Part of a small language model's weights.
Size: MLP 768 SwiGLU, 9.2M parameters.
Architecture: LayerNorm before each block, rotary positions.
Training: a variant of Adam for these matrices, 198M tokens, 6031 steps.
MLP neurons of a small language model. Each row is named by its layer, matrix (gate and up: input weights) and neuron, and shows model dimensions 32-127. Each number is 128 + 24 x the weight over its row's rms, rounded and kept within 0 to 255. Numbers have three digits each. A neuron's up and down rows have the sign that makes its largest values positive.
Before each neuron's rows, "fires on" lists the tokens most often at its 100 highest values on Wikipedia text that the model never trained on; "fires after" lists the tokens most often just before its 100 highest values on Wikipedia text that the model never trained on. A number after a token or word is its count.

fires on: "k" 19, "ing " 16, "N" 15, "O" 12, "K" 10, "M" 9
fires after: "K" 17, "the " 12, "A" 11, "a " 8, "The " 8, "O" 6
L3.gate513:112117124159115120111136140110136129093147158138118123122156090082155111152114121144148124179146112158111086193114134127141127110103154156143132103145115155161147152122167156122096129178107137110159129138136182138107104155167161094119134070105119087136141127165160141184121130107136133144
L3.up513:129139139147122114070133093135133094157118108117146104106142132167121138069150143123134172101076144131107159149139116138153160101146127148133117115096162098119115133111091128121136143125129100143157114116162148127107133135101155179165133136151146101115148157104095151121118143120104108103

fires on: "el" 30, "ol" 27, "Fil" 14, "Joh" 5, "ri" 4, "Gu" 4
fires after: "T" 29, "B" 19, "t" 7, "b" 6, "the " 4
L2.gate744:140094135168106119134122118118138156097147154144093144119093118166161149153155110117131101126120140118113162137141128105134130156139169145127109132136110104121115153136081119127110142133089132150123106143080112129141143119134168122146165095123140137153154108111170121140181134133172116135
L2.up744:093132077108134139106111084124111142116159112158111089123157138159119106163129131176162120169146129125139132152154117094138136143111146151164121142149146114149131081107131145107130086079102108117130130165131137083181158116132109110125149142101117162121130109162101122165101133092137131155

fires on: "ar" 21, "ir" 17, "m" 12, "b" 11, "or" 8, "ati" 7
fires after: "si" 21, "c" 16, "inc" 10, "C" 9, "ol" 8
L3.gate240:121094179153102152129140117133136135149153118144124149110127115132138084142101090107129126125135122122111092110163134120152118130108138097085094132111097168181101111150117134138167115139071106085111113143133139105121111125168108181102118124107153139136118113159176138169086120142166117139
L3.up240:136126157112125133123069136116139112064094145097108128135103141106144128130156115124126121147125103101135090154122106139134125083124132124113172101148176149157145150116170115109098132141135151079124178138129142103122161155123169158140135131149128142124126136136144162130120118105153155121

fires on: "en" 32, "ad " 23, "in" 11, "an" 10
fires after: "R" 14, "Ro" 13, "Gre" 7, "H" 7, "ro" 5, "re" 5
L2.gate377:103147167130120129104125151179106119097138118106124143144120113163114161124146154129089120123111110150164128140173126105088129113141129112105169161137121084097162171110133118148146149145139086144128127143158125121137127148121153108107101140139112115128178112123102166099103138128198095110
L2.up377:130123091114079152134121087142097138200158141137152086153133081196172094142152141120149195127143144162114101145108146156117143134117199136144071089102147152161130133145128154104093114140094152094118133145117138128124156152083113099124108120142102162125114118119121115131171142121130151123

fires on: "\n\n" 40, "|" 10, "s " 9, "w" 7, "ch" 5
fires after: "=" 38, "'" 9, "N" 9, " " 7, "Nor" 5, "Mi" 4
L7.gate462:164143120146132147140107107144117158101101114125128125103127126103125145105148124148134129145134149109146142127097120160139105167129153129136103129141088112131118169129129151120121128122094126124147127129171155054109126133098124130103107116130177116134106129141130132133115100141155122076
L7.up462:145118107166112121114148152106138148135166189144172144138135117115134115145119114071147096141103144125084114206114156107142109114125132098125124128154107111155088137115162138185143138133142170082145107130134145124145099113120099152116121143143113144117127113172137173148120143137117105113

fires on: "2" 15, "4" 13, "1" 12, "5" 10, "2 " 6
fires after: "202" 34, "201" 9, "198" 7, "200" 5
L2.gate657:177123125136149132153125128107085172124106092115091156110163137104140128149169130125153120204135115107095095135115138133141099115106105099140127107119166124119118136139129110116122117171140135168179133135145143152148122166143104156143144134143125124139126161118079125121146160102110158083
L2.up657:148090099109209127168134114126133119120100094119104120143153138084089138142129096106136128138073116073095125161110134155180176106117118146104133099082166130115113136087112155137122107091152124155165122133107118123122109143085145185134146123136163080137164151117132125112161145129143106088

fires on: "uc" 19, "y" 15, "ord" 11, "el" 7
fires after: "B" 17, "b" 14, "M" 14, "m" 7, "Gl" 7
L2.gate747:094147115133101116138152140110171114148125128167145135105137118142140112095095138103147151154121095144145125148104115181111141138091097158123067079164108152144133149139087122113147165147121106133095127157089114142109159086122128153153150119122094160127135065116184168141129141130151126128
L2.up747:079125084120131124165150164122150115120118101133112162104150156120167146140133151120139089107126108124176146199113144150125159145130097116133131125153118113106170108122111119099102116090164152136118120154111083119158172117169107121131089116129082121148083148188162105130169113177151118163

fires on: "ic" 22, "er" 16, "a" 15, "at" 15, "or" 7
fires after: "pl" 18, "M" 14, "C" 13, "Ch" 12, "Gl" 10, "B" 10
L2.gate743:115186135136140121117125158123160096133139145173138143129103111132139108137114110133142155137113130093152138125118111090088156119149091123111152103135136134136141128093110099150085131107098129144160135147099146107091161092115140187101138095126102118141136105193146137146116180113082089124
L2.up743:102091116173147089093135131130117124111132108114110124124082157136175140160142129163155155096126120131097148107130118133126121123106127100159091088144119158174149139124155073115092130184105089128080107142111094115100124122145105152137156109162145124137130085177124162132142198157150108121

fires on: "um" 32, "\n  " 22, "am" 18, "as" 5, "Michael " 4
fires after: "Stadi" 11, "Alb" 11, "re" 9, "stre" 7, "'" 6, "ass" 6
L2.gate733:068145148083117110097128099086116164157148094137134147133140125156118086167095119135136105113160112152148099149165089123098101123150125091127107123173132131116125168106154126126115148154125077132145158127170140112131149104147141119091132126110130149124158173135149115106124147054178146096
L2.up733:133146124099124121139145120110116146122129121108113084120137122126133126121131154134149082087120163162155147116096132109121119104156111138064115115129147135159123155083162118104131146137114151102185128122122136144149146144122169084164120109145148165111128145104096113114092129146140123090

fires on: "h" 18, "w" 15, "a" 12, "m" 7, "ic" 6
fires after: "w" 17, "r" 12, "R" 9, "S" 6, "tr" 5, "A" 5
L9.gate482:114128138166100138158121133160166116094127143148082086154128149137160129105135122161135140155121153176124108122159168137104110100148139115141089153087111136146134102111118132121093141152158077153124098142103119141087121119152133154115095137149120163111163123163104144128187136128148095091
L9.up482:133126148101087106141151130136130106146134128156105146148127160116091117134158176078139124094088128118128133084147157122092132123128095108105092092106119086107146124104115109133121135160124141123161127138114173100101128140129111163111118127110128149098166128155142102151114096130153092139